MLP neurons of a small language model. Each row is named by its layer, matrix (gate and up: input weights) and neuron, and shows model dimensions 352-479. Each number is 200 + 30 x the weight over its row's rms, rounded and kept within 0 to 999. A neuron's up and down rows have the sign that makes its largest values positive.
After each neuron's rows, "fires in" lists the words (lower case) most often at its 100 highest values on Wikipedia text that the model never trained on. A number after a token or word is its count.

L5.gate1453,156,215,142,156,172,142,217,172,236,238,205,165,181,248,172,181,192,258,223,211,210,188,228,219,210,189,203,252,191,187,198,176,207,227,197,173,213,224,203,164,209,214,172,246,152,257,158,140,218,203,226,202,202,185,205,178,193,184,201,210,197,186,200,176,158,184,197,224,200,204,200,175,152,167,175,213,180,189,111,193,173,191,156,229,170,184,107,230,197,223,196,227,168,231,250,194,196,201,220,250,214,226,228,178,259,190,192,200,199,248,212,145,193,167,167,245,220,179,179,165,213,220,226,183,209,217,189,156
L5.up1453,192,203,201,206,230,205,207,100,181,199,210,149,201,191,189,246,213,208,190,230,139,200,205,207,182,129,130,197,206,208,216,201,225,155,172,162,226,167,181,176,233,227,227,161,202,215,200,186,190,230,181,201,174,231,150,164,133,179,173,218,228,155,185,223,162,238,182,175,239,230,201,187,180,155,192,198,195,188,181,146,119,228,169,199,177,207,285,129,191,194,193,216,192,219,218,216,213,185,184,246,193,234,184,167,212,193,231,173,192,247,234,233,180,212,196,222,238,190,213,199,221,155,184,220,175,183,212,220
fires in: "the" 33, "against" 6, "his" 5, "own" 4, "another" 4

L3.gate1208,188,188,187,193,158,223,205,193,173,154,223,171,166,209,208,181,177,218,204,164,207,200,246,238,142,236,184,202,172,214,211,162,198,197,252,198,190,203,228,168,174,180,230,156,182,254,218,207,186,225,200,172,190,195,213,206,191,180,253,228,186,201,173,199,171,181,242,170,194,210,255,221,203,152,205,191,225,199,217,216,143,206,156,221,168,250,241,157,151,182,208,205,165,240,199,173,246,159,175,200,226,229,216,156,179,213,188,243,196,189,174,135,221,236,186,218,147,213,172,204,254,176,224,211,204,154,233,209
L3.up1208,210,225,147,155,182,217,190,196,153,191,211,158,161,171,170,253,204,204,194,180,174,237,193,228,200,165,198,210,244,173,216,218,176,224,219,169,161,194,212,232,214,179,229,207,183,246,133,201,220,139,208,173,211,199,235,183,175,195,177,240,242,187,155,178,216,202,214,216,156,198,210,232,197,175,229,162,174,190,206,175,213,246,230,208,159,206,214,209,243,212,201,213,190,163,235,184,191,223,194,238,219,182,173,197,235,159,152,225,171,218,206,269,169,205,223,220,201,173,198,250,226,222,216,186,187,226,215,208
fires in: "first" 35, "during" 18, "anniversary" 7, "years" 5, "second" 4

L3.gate122,213,209,260,237,220,195,202,186,162,145,196,226,213,212,197,200,198,203,248,211,240,179,225,249,221,208,169,218,205,253,262,171,178,191,188,199,202,204,228,213,221,155,217,206,178,217,211,147,229,201,261,185,174,249,211,125,229,267,239,206,188,178,181,184,172,277,204,215,219,258,161,129,157,203,189,184,204,167,231,213,144,192,161,187,233,182,204,217,120,226,156,176,216,175,202,234,204,155,164,232,225,168,206,248,175,133,208,223,180,205,155,172,201,207,153,213,216,199,192,245,181,253,241,222,197,170,228,155
L3.up122,199,248,243,212,191,166,175,203,186,189,227,206,167,163,224,191,217,180,213,241,237,202,242,225,211,202,263,189,140,195,220,184,193,241,203,142,207,152,200,200,202,192,171,244,190,177,223,217,155,129,196,208,159,238,228,195,189,193,160,195,153,170,183,174,184,238,217,201,170,101,198,154,153,189,227,217,181,216,196,192,214,181,149,157,145,178,208,168,191,154,229,179,216,243,135,180,153,199,186,198,168,243,253,213,191,159,228,144,165,186,223,222,243,299,181,252,245,168,216,169,156,181,169,215,161,189,169,217
fires in: "it" 25, "him" 20, "them" 6

L3.gate1593,189,190,199,202,212,230,205,238,224,236,168,218,239,135,213,185,149,196,204,197,200,205,240,198,206,140,226,138,236,195,222,192,194,208,202,158,217,223,179,218,233,213,196,219,213,187,170,205,252,223,207,189,185,155,230,171,221,216,172,173,207,199,235,227,184,209,221,314,230,235,239,221,160,215,190,205,214,124,177,115,183,213,231,211,272,216,178,237,225,204,188,156,166,208,179,231,221,208,249,189,230,204,236,181,231,187,215,154,220,169,272,206,190,199,193,243,267,192,154,229,208,192,180,218,208,186,140,196
L3.up1593,142,224,262,232,173,222,188,245,178,209,183,222,260,220,249,167,162,206,177,218,175,133,247,201,212,171,193,152,219,225,230,195,222,192,233,227,176,187,179,203,195,188,228,210,235,225,181,182,199,210,257,223,184,200,167,223,136,227,181,254,235,198,135,207,196,215,169,226,181,220,241,242,180,274,253,218,194,144,228,231,161,239,185,174,175,202,248,221,185,139,179,200,206,200,233,214,171,199,165,219,175,212,243,204,228,166,252,192,207,241,249,122,203,174,189,187,240,192,198,203,239,194,235,203,185,177,177,206
fires in: "to" 22, "as" 17, "have" 10, "be" 8, "probably" 4

L3.gate1235,184,220,192,190,205,186,194,190,198,230,200,221,163,194,230,184,155,190,212,224,196,180,191,191,199,272,176,152,187,184,207,191,188,191,200,237,171,218,229,174,203,155,205,197,167,241,180,191,206,214,166,207,184,193,232,236,137,266,181,137,207,224,143,158,189,217,230,188,168,208,232,248,259,206,203,242,185,205,162,157,191,210,165,199,209,228,156,189,203,167,222,175,168,208,158,231,191,147,211,203,257,223,218,154,193,238,249,203,216,244,148,184,200,109,192,199,157,200,161,176,166,264,254,146,174,236,181,187
L3.up1235,187,206,189,206,150,202,248,193,236,219,255,257,194,243,226,158,160,138,192,196,180,202,184,210,224,160,170,264,192,197,194,188,134,213,219,199,227,193,198,201,198,177,183,213,221,198,168,191,132,234,210,226,191,209,155,231,201,195,198,249,228,203,208,233,179,154,195,191,204,234,200,231,191,195,203,172,215,171,206,239,120,191,209,151,221,189,235,269,200,205,170,188,219,280,224,256,246,170,186,181,192,192,207,145,139,227,190,233,152,200,201,185,235,221,237,196,232,184,203,194,232,162,187,194,246,203,201,212
fires in: "with" 60, "included" 5

L5.gate742,228,160,219,202,205,209,187,230,130,211,200,182,220,191,140,142,176,220,215,212,172,265,165,228,155,224,162,248,231,160,245,207,186,202,212,165,209,227,262,225,231,183,194,143,240,194,213,171,208,209,180,147,189,198,210,189,199,186,182,229,171,231,200,148,173,221,236,195,216,169,154,182,203,218,228,274,165,185,184,143,142,149,224,259,220,183,185,175,238,174,249,167,174,219,228,290,151,179,260,195,217,198,170,200,152,203,241,179,212,194,191,169,176,190,168,139,161,279,222,194,193,188,195,203,173,171,207,194
L5.up742,187,224,134,214,258,173,229,195,200,237,163,195,221,221,168,238,215,224,129,221,200,153,234,168,151,247,204,271,198,203,212,217,167,153,261,178,201,177,178,189,227,208,212,173,195,182,203,186,201,222,257,203,258,196,223,246,165,200,207,216,172,153,257,194,236,198,201,235,245,248,155,238,207,161,170,208,205,218,210,217,199,230,164,190,215,224,198,171,178,180,227,219,197,175,167,161,178,199,204,188,228,195,207,169,234,211,186,175,195,266,147,221,189,216,239,216,263,239,240,189,221,217,179,199,194,232,206,217
fires in: "was" 51, "were" 18, "been" 15, "are" 9

L3.gate1772,258,125,213,211,201,241,203,224,193,196,170,198,138,190,191,209,175,147,173,177,191,188,192,161,182,191,194,139,162,179,206,191,254,190,165,170,226,163,266,214,149,196,206,270,164,188,116,229,153,186,248,207,218,152,200,220,201,183,208,206,185,201,222,167,204,192,220,212,218,202,160,199,220,125,179,167,201,228,144,233,214,186,272,201,247,221,169,169,167,195,168,148,173,148,216,194,234,203,178,190,196,219,203,180,120,152,171,208,220,199,198,154,207,196,190,175,228,235,230,206,148,223,164,220,169,203,232,224
L3.up1772,241,269,194,161,186,244,195,240,237,195,156,206,124,219,197,239,204,223,228,287,207,144,171,197,215,221,206,228,182,236,230,197,182,285,192,223,209,203,228,202,191,216,198,204,261,223,283,230,234,144,216,288,185,216,251,199,222,228,214,153,206,164,193,194,181,255,158,202,214,220,199,195,242,208,175,196,248,191,160,275,225,199,178,198,152,197,195,161,197,269,212,185,202,226,201,243,218,198,212,128,156,199,179,202,173,229,217,169,259,217,159,187,174,223,161,207,194,197,222,181,199,183,191,208,230,210,164,208
fires in: "in" 63, "with" 10, "for" 6

L5.gate1384,204,222,186,200,202,189,200,228,192,194,252,223,216,219,211,178,219,201,171,189,182,217,196,152,242,189,231,223,246,185,157,190,211,233,247,200,218,200,202,201,224,218,182,146,170,192,244,199,138,220,181,170,151,196,199,223,216,163,251,233,229,209,189,177,239,169,202,229,181,224,141,183,165,149,209,207,218,201,216,222,173,166,240,150,247,216,179,207,218,138,195,184,182,194,217,246,195,181,192,103,195,231,217,182,179,176,173,184,237,168,135,188,219,191,218,232,201,190,191,193,144,222,189,156,235,216,230,169
L5.up1384,188,195,207,172,238,209,198,154,209,214,215,198,250,234,225,192,188,194,234,146,212,203,211,175,199,167,134,220,184,149,278,254,206,172,176,217,75,195,233,210,245,180,190,282,209,222,204,214,197,195,199,192,270,194,209,221,207,177,226,256,186,153,211,198,215,227,229,238,212,256,187,242,181,190,256,259,216,189,175,166,202,151,151,177,271,204,209,202,174,249,232,193,207,189,188,238,155,206,287,193,211,237,226,178,220,175,169,214,176,209,164,199,170,172,167,216,173,191,224,120,221,167,222,219,185,203,189,241
fires in: "one" 31, "member" 12, "some" 8, "president" 7, "several" 5, "other" 4

L5.gate453,175,189,218,220,220,153,158,172,208,191,171,153,165,224,183,177,150,220,212,200,248,186,139,214,220,192,221,226,187,262,201,176,194,206,210,216,201,180,217,170,245,212,184,174,202,196,212,146,158,274,214,178,228,186,207,200,174,289,205,228,214,225,201,203,169,187,181,217,207,216,218,137,229,178,146,202,182,203,144,219,149,215,214,154,181,178,200,148,220,203,225,185,209,216,168,181,181,203,222,168,215,182,227,222,204,179,218,209,156,233,186,217,162,221,229,181,200,142,205,193,209,219,224,217,160,176,213,216
L5.up453,184,224,154,170,257,236,209,244,196,202,172,173,193,202,158,150,144,172,197,154,194,203,179,201,141,223,224,226,185,204,169,204,177,190,213,239,180,185,197,164,184,202,189,160,164,189,232,215,163,225,210,252,220,189,229,202,209,219,187,198,198,235,169,209,176,214,220,186,196,255,209,188,258,186,210,223,243,172,204,185,184,196,249,180,162,195,212,201,239,226,252,188,218,230,219,156,200,230,232,210,154,257,233,205,154,216,220,227,203,182,243,188,197,191,260,203,244,197,184,204,185,226,208,200,160,224,245,211
fires in: "the" 32, "at" 21, "attended" 6, "primary" 4

L5.gate834,225,240,173,180,174,259,164,226,150,182,151,171,220,201,191,170,205,206,229,187,184,183,211,207,244,210,248,175,221,236,158,251,204,122,173,207,184,177,206,180,200,154,216,199,213,248,207,176,141,195,108,190,180,169,149,206,213,244,137,193,223,236,213,230,225,217,207,209,236,177,208,191,171,181,191,160,160,244,149,235,180,213,212,235,247,205,198,237,216,148,186,180,184,127,240,231,221,207,225,190,167,229,169,234,187,170,187,191,256,205,153,242,225,222,201,168,232,216,210,233,257,220,149,245,182,211,228,191
L5.up834,187,237,162,186,202,202,188,181,176,140,212,150,244,230,190,193,214,185,141,166,206,200,249,212,162,177,212,175,162,207,180,220,171,200,232,169,208,232,205,214,201,156,248,150,149,217,172,212,150,217,183,135,245,214,206,259,175,202,125,203,195,194,171,176,254,189,242,170,247,178,253,239,207,181,225,213,150,261,203,216,223,193,175,250,206,223,199,213,202,175,257,220,204,223,173,219,262,214,210,167,208,153,175,175,194,223,151,177,220,191,180,181,203,166,188,225,200,207,155,198,177,161,175,235,228,234,255,172
fires in: "is" 46, "still" 5, "also" 4, "are" 4

L5.gate158,199,208,131,156,234,236,184,185,227,208,206,176,240,188,211,225,258,150,276,191,200,210,200,234,239,159,207,172,192,202,225,237,213,208,180,173,147,208,201,180,213,213,213,244,213,226,221,229,281,154,198,202,211,207,210,184,233,188,189,157,190,181,129,118,194,178,206,164,214,222,175,226,233,226,180,282,220,199,195,200,183,157,194,203,171,207,187,209,148,205,186,219,142,229,193,246,164,181,172,194,190,218,188,209,218,245,251,137,197,181,226,160,186,191,177,227,184,210,162,186,189,208,274,171,242,172,241,184
L5.up158,237,223,227,157,235,197,270,189,163,192,195,201,203,200,247,189,181,236,206,181,166,185,167,195,241,193,191,188,206,236,228,190,224,210,199,219,161,216,209,287,150,187,235,184,223,170,197,199,179,235,153,203,208,223,242,170,179,210,174,276,171,231,192,268,160,252,196,165,167,179,219,162,187,225,223,229,200,250,193,150,202,243,179,232,214,204,227,155,211,221,163,205,290,150,208,213,210,203,269,217,224,224,211,207,167,206,198,175,227,188,209,153,226,188,181,218,216,240,221,213,221,206,191,206,181,220,164,210
fires in: "is" 16, "are" 11, "was" 9, "new" 7, "own" 4, "into" 4

L3.gate1527,202,192,216,228,144,189,163,202,200,195,182,197,210,187,219,186,170,189,198,188,188,210,203,215,138,215,210,236,166,198,225,188,198,185,232,184,271,158,205,195,190,128,200,157,211,234,213,199,267,167,197,209,171,227,223,186,194,214,244,244,224,204,233,158,199,207,151,213,225,179,189,203,271,203,178,176,144,230,180,234,193,203,207,211,173,214,187,253,184,253,190,170,225,188,236,211,214,220,180,212,195,188,185,164,192,180,178,169,211,183,201,159,222,194,164,195,139,229,206,180,224,209,157,247,150,192,222,228
L3.up1527,195,268,158,192,164,199,158,258,158,197,194,233,232,196,169,186,210,168,199,226,200,224,240,217,191,227,222,207,214,230,223,235,140,177,199,195,198,160,205,164,181,181,189,150,192,179,197,231,224,234,210,186,239,192,179,185,236,180,238,237,231,146,225,207,183,247,200,248,174,224,200,196,178,188,185,238,191,224,214,195,186,219,216,180,185,194,182,237,134,195,198,203,150,187,199,189,169,207,211,189,182,182,187,206,233,249,152,234,253,179,144,142,189,175,208,237,183,211,225,153,223,184,213,187,221,133,186,218
fires in: "to" 72, "sought" 4

L5.gate764,239,159,203,241,175,179,195,229,206,283,274,163,194,117,260,156,216,273,154,184,215,211,236,197,169,176,165,190,244,180,187,171,186,217,238,175,218,212,221,142,194,205,199,254,258,224,212,191,186,151,190,224,168,239,170,188,161,202,189,229,173,219,188,190,203,216,176,198,238,238,207,151,135,241,162,153,189,229,246,247,215,173,167,215,191,222,185,176,199,209,191,210,184,224,235,201,235,177,163,172,162,156,208,203,143,207,136,195,180,222,167,212,208,237,220,140,200,174,172,182,180,217,202,189,192,206,186,181
L5.up764,199,214,167,265,212,240,192,186,186,241,202,180,209,138,270,187,214,152,141,183,195,160,187,203,191,173,154,175,186,172,206,203,190,228,197,162,198,226,147,188,159,229,191,202,193,171,226,159,229,173,132,201,227,180,162,184,154,232,198,184,171,180,183,229,216,174,223,236,211,185,186,235,188,246,129,177,141,263,241,174,209,218,202,105,243,249,209,205,188,182,216,183,245,232,152,241,193,172,231,171,265,149,249,211,199,146,160,188,192,172,190,217,218,255,191,168,200,182,164,207,225,215,167,223,211,191,197,182
fires in: "him" 22, "it" 12, "he" 11, "they" 11, "them" 7

L5.gate751,206,177,188,232,222,184,221,203,166,140,214,129,254,211,161,198,212,218,156,169,201,153,227,212,213,174,261,188,210,219,152,210,218,195,242,180,171,160,182,164,192,198,161,248,200,241,233,161,218,208,260,180,160,193,226,188,208,204,170,185,213,180,196,192,144,273,160,212,210,283,160,157,185,198,205,189,209,221,183,196,220,251,189,200,168,228,238,200,174,183,196,253,245,203,197,182,215,209,183,178,228,192,169,156,183,161,170,199,211,232,163,180,204,190,205,195,195,229,184,183,194,192,209,264,159,175,181,193
L5.up751,194,175,208,187,186,237,205,163,223,215,192,221,188,243,228,182,195,265,249,189,208,218,197,196,190,221,171,180,185,158,235,211,178,195,220,186,236,205,192,138,232,236,159,225,252,232,217,156,189,243,159,188,203,228,220,203,223,191,166,219,198,200,198,249,207,207,233,194,272,218,255,255,145,250,172,223,247,184,149,166,180,143,212,233,176,194,185,171,177,143,206,214,191,189,169,208,198,264,188,188,250,166,200,188,156,184,171,208,184,197,219,181,225,175,190,205,225,208,181,233,191,206,168,172,221,189,212,197
fires in: "which" 28, "of" 9, "record" 5, "2011" 4, "that" 4

L5.gate442,215,188,161,208,186,206,206,218,232,197,175,205,163,163,209,217,247,226,180,228,242,198,166,197,184,128,178,219,216,216,263,221,166,212,210,238,191,245,204,206,210,182,192,164,247,184,146,179,199,154,201,150,164,246,228,153,202,261,165,216,189,172,215,182,213,279,198,185,186,178,202,211,223,201,208,204,203,193,187,218,176,268,200,152,182,223,233,193,153,200,176,214,221,249,236,238,204,178,170,223,191,162,180,210,229,168,184,146,191,250,146,171,208,163,240,210,194,208,232,231,178,234,209,210,198,220,176,192
L5.up442,198,169,237,219,221,216,166,240,196,243,174,189,232,174,196,174,234,166,186,245,199,233,198,241,170,190,198,173,246,189,181,212,208,197,248,140,185,181,225,188,171,209,186,243,225,205,190,195,148,222,201,205,157,260,175,193,210,199,194,175,196,161,242,214,228,250,196,192,153,227,230,204,204,170,242,256,164,216,220,171,174,195,167,209,216,205,188,246,199,229,198,186,195,207,232,204,254,164,132,190,221,201,173,192,168,278,211,271,226,231,189,187,201,192,219,197,183,174,194,107,215,186,223,231,219,248,161,204
fires in: "and" 83, "to" 4

L5.gate100,159,153,197,221,217,249,183,203,200,228,198,212,216,196,168,173,201,195,209,168,160,200,230,148,160,165,192,186,196,215,164,206,187,218,214,233,212,212,209,165,177,140,178,198,187,188,209,210,211,207,165,191,187,205,227,215,208,205,196,114,214,247,263,264,156,242,257,212,203,143,234,195,223,217,211,213,192,217,223,216,178,215,202,179,172,167,175,188,159,198,208,138,204,224,228,221,168,123,188,225,204,206,198,213,208,194,209,192,137,223,235,158,194,193,220,198,160,258,202,213,237,195,165,218,233,190,227,207
L5.up100,195,159,197,177,138,220,230,170,242,221,171,229,206,189,158,255,278,206,217,170,183,203,226,199,201,259,189,208,193,178,235,173,180,208,236,224,227,265,162,194,230,238,209,195,194,240,203,220,193,198,264,199,175,206,221,215,196,193,239,137,158,127,201,230,219,245,267,180,219,161,243,218,239,170,269,225,255,141,188,189,126,248,238,199,197,195,238,200,168,180,242,160,257,212,208,227,171,191,200,249,215,237,185,211,221,193,197,227,257,171,239,171,158,141,279,219,192,221,238,194,176,177,138,231,240,205,229,200
fires in: "were" 23, "based" 18, "was" 17, "are" 6, "been" 5, "focused" 4

L3.gate704,206,161,250,181,220,191,212,174,273,223,205,221,189,238,188,160,211,208,174,227,137,193,208,201,192,154,149,187,214,158,202,125,176,166,192,213,205,188,213,178,217,214,252,171,254,234,221,193,166,222,225,160,187,228,203,167,193,226,179,228,210,164,215,199,153,218,180,223,213,202,169,209,146,120,198,190,198,205,181,186,161,178,258,139,221,226,204,202,201,137,183,202,211,196,244,189,225,172,163,210,177,234,220,185,188,228,230,158,180,143,179,191,232,141,201,220,209,193,250,189,215,179,180,214,253,224,206,164
L3.up704,198,204,209,172,217,209,206,175,175,193,192,204,199,183,188,193,261,196,142,215,156,191,201,189,141,226,189,197,199,237,230,171,206,227,204,233,181,256,274,190,246,204,187,215,186,218,204,260,228,247,175,144,238,206,205,194,199,211,196,194,225,240,221,290,212,233,181,158,190,146,187,151,196,164,212,189,208,180,155,218,241,163,221,224,252,199,174,219,246,190,250,187,241,189,209,178,200,188,154,199,214,129,236,169,226,145,141,212,204,186,222,154,172,208,172,199,212,170,195,214,205,167,187,211,177,226,143,211
fires in: "have" 26, "has" 20, "s" 14, "is" 11, "m" 7, "are" 5

L5.gate115,155,209,176,223,249,200,206,195,214,250,200,175,217,220,185,252,205,154,279,185,222,186,165,154,185,253,208,187,191,218,175,154,234,185,250,231,220,253,203,206,185,198,207,201,169,201,191,185,174,203,246,179,183,203,214,152,168,192,178,213,210,180,179,209,207,205,265,216,183,214,247,169,219,148,222,209,147,179,203,252,166,169,230,203,155,184,233,214,237,149,168,237,235,181,196,215,232,199,247,240,213,191,209,191,247,215,209,199,199,255,234,181,227,182,123,228,189,205,181,169,216,169,197,172,145,211,168,178
L5.up115,163,220,178,209,251,174,200,145,179,224,198,123,200,208,207,269,222,230,204,204,189,166,189,193,161,245,226,239,180,217,177,208,182,198,225,181,210,196,122,133,181,154,287,186,204,198,236,218,195,226,216,173,217,171,218,200,203,209,147,237,234,212,185,195,202,224,170,195,172,228,247,155,150,213,186,190,141,217,189,241,218,233,219,157,170,193,232,147,224,208,171,184,207,141,193,200,224,201,234,186,217,232,187,148,237,214,238,156,165,228,211,168,181,180,178,205,222,236,215,154,193,198,245,163,196,205,201,193
fires in: "was" 27, "is" 14, "be" 9, "not" 4

L3.gate351,213,246,238,265,184,189,205,168,192,213,215,242,237,219,206,133,214,201,204,220,180,276,199,231,188,227,197,204,196,144,152,177,226,203,151,179,160,201,225,219,193,174,211,201,241,273,216,258,154,193,186,170,192,197,235,252,200,237,216,274,174,221,192,220,205,273,180,250,241,176,185,171,249,201,165,232,149,181,178,160,209,182,247,194,187,179,203,165,185,225,171,157,237,205,126,173,165,188,212,210,192,226,216,258,169,280,221,204,223,171,170,158,178,240,214,217,253,164,155,173,166,184,209,195,171,173,193,152
L3.up351,210,196,168,245,205,190,209,216,186,219,242,232,178,208,152,211,255,208,173,208,175,171,189,214,185,157,192,197,186,221,256,195,235,183,255,210,208,204,190,212,154,198,202,163,213,244,223,198,116,238,216,239,207,206,215,173,195,244,237,216,178,201,210,147,169,158,212,193,259,217,186,190,184,229,215,312,240,211,165,228,199,188,196,196,184,196,211,147,129,258,186,192,226,179,189,208,165,155,207,196,183,219,172,255,210,242,155,211,221,191,196,206,214,238,159,174,237,209,206,236,236,215,132,237,136,217,156,196
fires in: "at" 64, "with" 13, "atatürk" 6, "atinga" 5

L5.gate1814,183,224,204,228,230,104,187,195,156,175,169,204,194,174,196,153,188,224,192,201,237,214,140,182,267,200,192,193,254,168,261,196,162,236,213,205,136,181,190,176,230,209,236,228,167,207,153,201,165,205,169,215,231,200,217,156,187,221,163,139,209,211,262,174,212,237,214,162,195,202,250,190,234,177,138,236,189,193,207,210,214,153,198,248,227,202,193,222,234,199,192,220,200,221,169,209,195,152,161,225,185,189,199,195,173,185,169,198,211,229,228,169,181,263,141,221,221,194,235,240,187,221,234,179,187,151,168,207
L5.up1814,184,206,216,193,166,267,222,239,209,214,176,194,184,176,235,216,264,172,215,186,177,234,207,147,207,196,176,199,249,212,234,179,207,190,184,172,181,153,212,180,238,159,173,217,231,215,212,200,251,198,165,186,215,224,225,218,166,226,230,174,209,155,210,241,231,180,216,188,228,192,187,205,207,184,197,224,160,198,230,215,174,170,189,121,171,168,234,195,193,221,215,251,212,193,149,232,136,185,145,234,208,205,194,206,194,208,196,193,228,184,244,197,213,261,201,164,189,229,192,206,188,239,258,198,193,194,244,182
fires in: "to" 51, "would" 8

L5.gate1544,204,194,194,185,232,169,197,216,158,221,211,147,232,229,192,228,189,239,191,179,231,187,150,197,215,252,226,221,189,253,204,185,208,175,149,188,189,184,220,207,217,204,222,179,164,172,212,224,247,202,206,181,208,152,234,214,194,244,173,253,207,139,165,176,221,179,255,194,158,227,201,232,237,210,214,201,194,171,254,217,211,243,183,150,182,161,172,196,254,200,167,188,179,240,237,182,196,190,258,180,222,224,163,233,191,233,217,213,166,209,201,188,216,226,184,220,220,212,183,200,208,226,228,149,173,235,222,179
L5.up1544,149,217,198,186,173,241,205,163,185,153,202,192,217,194,194,257,171,247,180,163,167,245,174,192,143,202,187,172,234,186,182,242,212,234,177,164,174,143,256,216,254,195,211,188,199,220,173,194,269,207,164,204,177,247,185,148,205,179,131,226,183,233,206,206,182,239,175,161,204,196,244,230,217,180,246,206,209,192,205,259,149,265,177,222,203,192,227,240,167,191,204,267,215,221,220,176,136,197,257,231,166,187,231,197,187,205,205,189,189,188,201,210,193,204,235,261,191,211,218,212,201,162,211,209,168,203,244,190
fires in: "the" 29, "during" 21, "late" 10

L3.gate621,165,165,197,213,182,167,230,176,238,194,177,176,182,175,206,205,147,176,212,190,230,240,206,257,175,231,198,175,162,250,182,254,163,158,161,212,235,214,205,231,228,221,200,242,212,219,250,179,220,158,137,192,173,150,198,131,210,250,180,239,193,247,200,174,167,210,191,203,195,230,187,184,190,203,135,171,183,168,215,188,227,173,144,160,212,189,192,205,186,265,177,181,156,244,175,139,207,177,212,189,223,177,193,259,175,184,154,181,243,178,194,183,185,160,247,142,226,244,151,249,236,195,152,228,195,162,162,180
L3.up621,215,224,176,178,250,163,245,245,267,208,248,168,180,200,243,228,198,244,187,195,197,190,229,159,180,194,240,240,223,199,155,199,156,195,255,242,167,141,201,184,186,204,226,200,188,174,200,217,184,231,190,178,191,197,225,166,225,193,198,265,246,169,172,226,228,232,181,175,197,222,163,152,204,209,210,202,221,177,194,205,169,207,211,180,180,167,167,186,242,208,182,248,204,265,173,162,222,203,181,248,216,229,216,209,188,192,172,181,152,207,174,145,173,211,187,199,208,189,196,157,196,174,206,273,162,156,247,206
fires in: "of" 55, "between" 7, "the" 6

L5.gate1492,187,162,184,192,219,302,162,234,232,182,173,180,210,236,186,212,147,167,164,251,225,223,216,211,200,246,167,212,188,241,199,210,207,166,178,237,233,202,200,202,161,228,197,191,243,219,186,223,132,194,196,173,179,216,203,210,222,175,194,196,193,198,160,233,225,170,206,132,169,225,213,150,232,170,190,226,183,208,162,194,156,195,227,210,226,230,231,190,213,221,162,210,172,179,201,215,216,221,202,186,151,156,145,204,170,182,217,184,187,204,178,190,133,138,225,194,185,180,185,215,206,188,261,250,197,189,200,228
L5.up1492,208,227,256,254,239,232,214,176,226,216,190,173,228,143,244,197,161,194,200,216,218,209,193,220,176,229,282,183,166,167,173,205,192,186,207,162,227,171,215,157,219,244,184,233,205,190,225,211,181,209,192,245,161,135,252,196,167,202,222,192,225,255,217,230,227,175,222,140,204,204,216,191,181,169,206,180,217,172,176,186,259,268,185,174,160,228,217,217,176,199,174,195,162,174,135,181,208,188,214,245,183,257,166,239,245,186,214,167,167,246,194,173,151,187,221,185,242,261,209,202,174,192,262,214,212,234,198,244
fires in: "october" 16, "september" 13, "july" 8, "november" 6, "august" 6, "sep" 5

L3.gate2019,171,236,157,160,194,220,239,180,209,205,214,210,207,159,231,196,171,237,157,264,224,178,224,201,203,203,168,239,219,192,206,197,228,202,196,195,184,259,216,232,186,188,209,201,163,185,225,194,188,111,192,261,205,221,226,168,178,204,181,242,179,244,176,250,203,166,195,183,157,179,188,186,187,230,193,232,226,218,194,234,170,232,208,147,222,214,230,243,189,201,198,226,181,179,187,178,185,213,256,179,224,208,216,291,146,200,246,211,148,152,186,246,177,193,218,219,172,163,177,212,200,202,169,187,207,190,175,178
L3.up2019,187,190,192,213,211,187,215,193,211,165,194,201,195,174,162,142,166,210,200,241,174,172,169,206,169,168,170,201,247,170,200,139,291,226,224,175,200,206,228,257,209,194,226,227,164,209,217,153,212,202,231,205,201,160,170,176,252,191,195,163,122,172,211,165,273,197,222,200,123,230,187,168,206,163,279,224,217,163,203,160,190,240,160,168,183,190,179,200,256,137,198,207,200,201,247,150,194,245,162,195,190,116,248,215,167,215,202,171,206,174,306,276,199,220,230,156,196,166,207,147,166,190,232,190,232,197,179,175
fires in: "it" 25, "him" 12, "them" 10, "other" 5, "day" 4

L3.gate1898,195,175,203,201,249,211,195,211,177,160,187,139,192,191,223,151,193,192,207,171,174,235,171,238,209,229,197,203,116,203,220,103,194,214,197,243,219,222,222,199,194,171,222,241,191,195,201,203,233,175,174,223,143,158,209,173,191,193,210,132,252,130,221,230,192,182,200,189,222,212,200,196,209,202,206,213,174,253,175,178,163,231,291,205,228,154,236,199,189,165,210,194,170,150,212,164,204,189,164,165,210,191,200,188,163,191,184,215,245,186,238,209,184,163,197,168,169,205,152,145,191,182,160,171,205,191,216,211
L3.up1898,168,219,174,232,177,232,174,190,198,230,232,163,194,206,197,178,218,208,129,147,159,213,126,227,184,220,243,310,202,202,167,143,197,214,195,203,202,202,213,169,202,214,196,223,166,154,231,226,152,203,194,191,181,207,245,167,227,203,231,153,226,185,205,176,175,155,210,192,231,206,174,184,221,237,202,237,157,197,164,274,201,187,141,183,260,223,198,179,170,209,152,160,184,199,242,148,192,208,193,176,229,253,148,195,198,156,167,205,200,187,223,211,164,230,198,232,189,219,189,201,174,223,163,176,234,230,143,163
fires in: "with" 24, "against" 21, "by" 15, "of" 4, "and" 4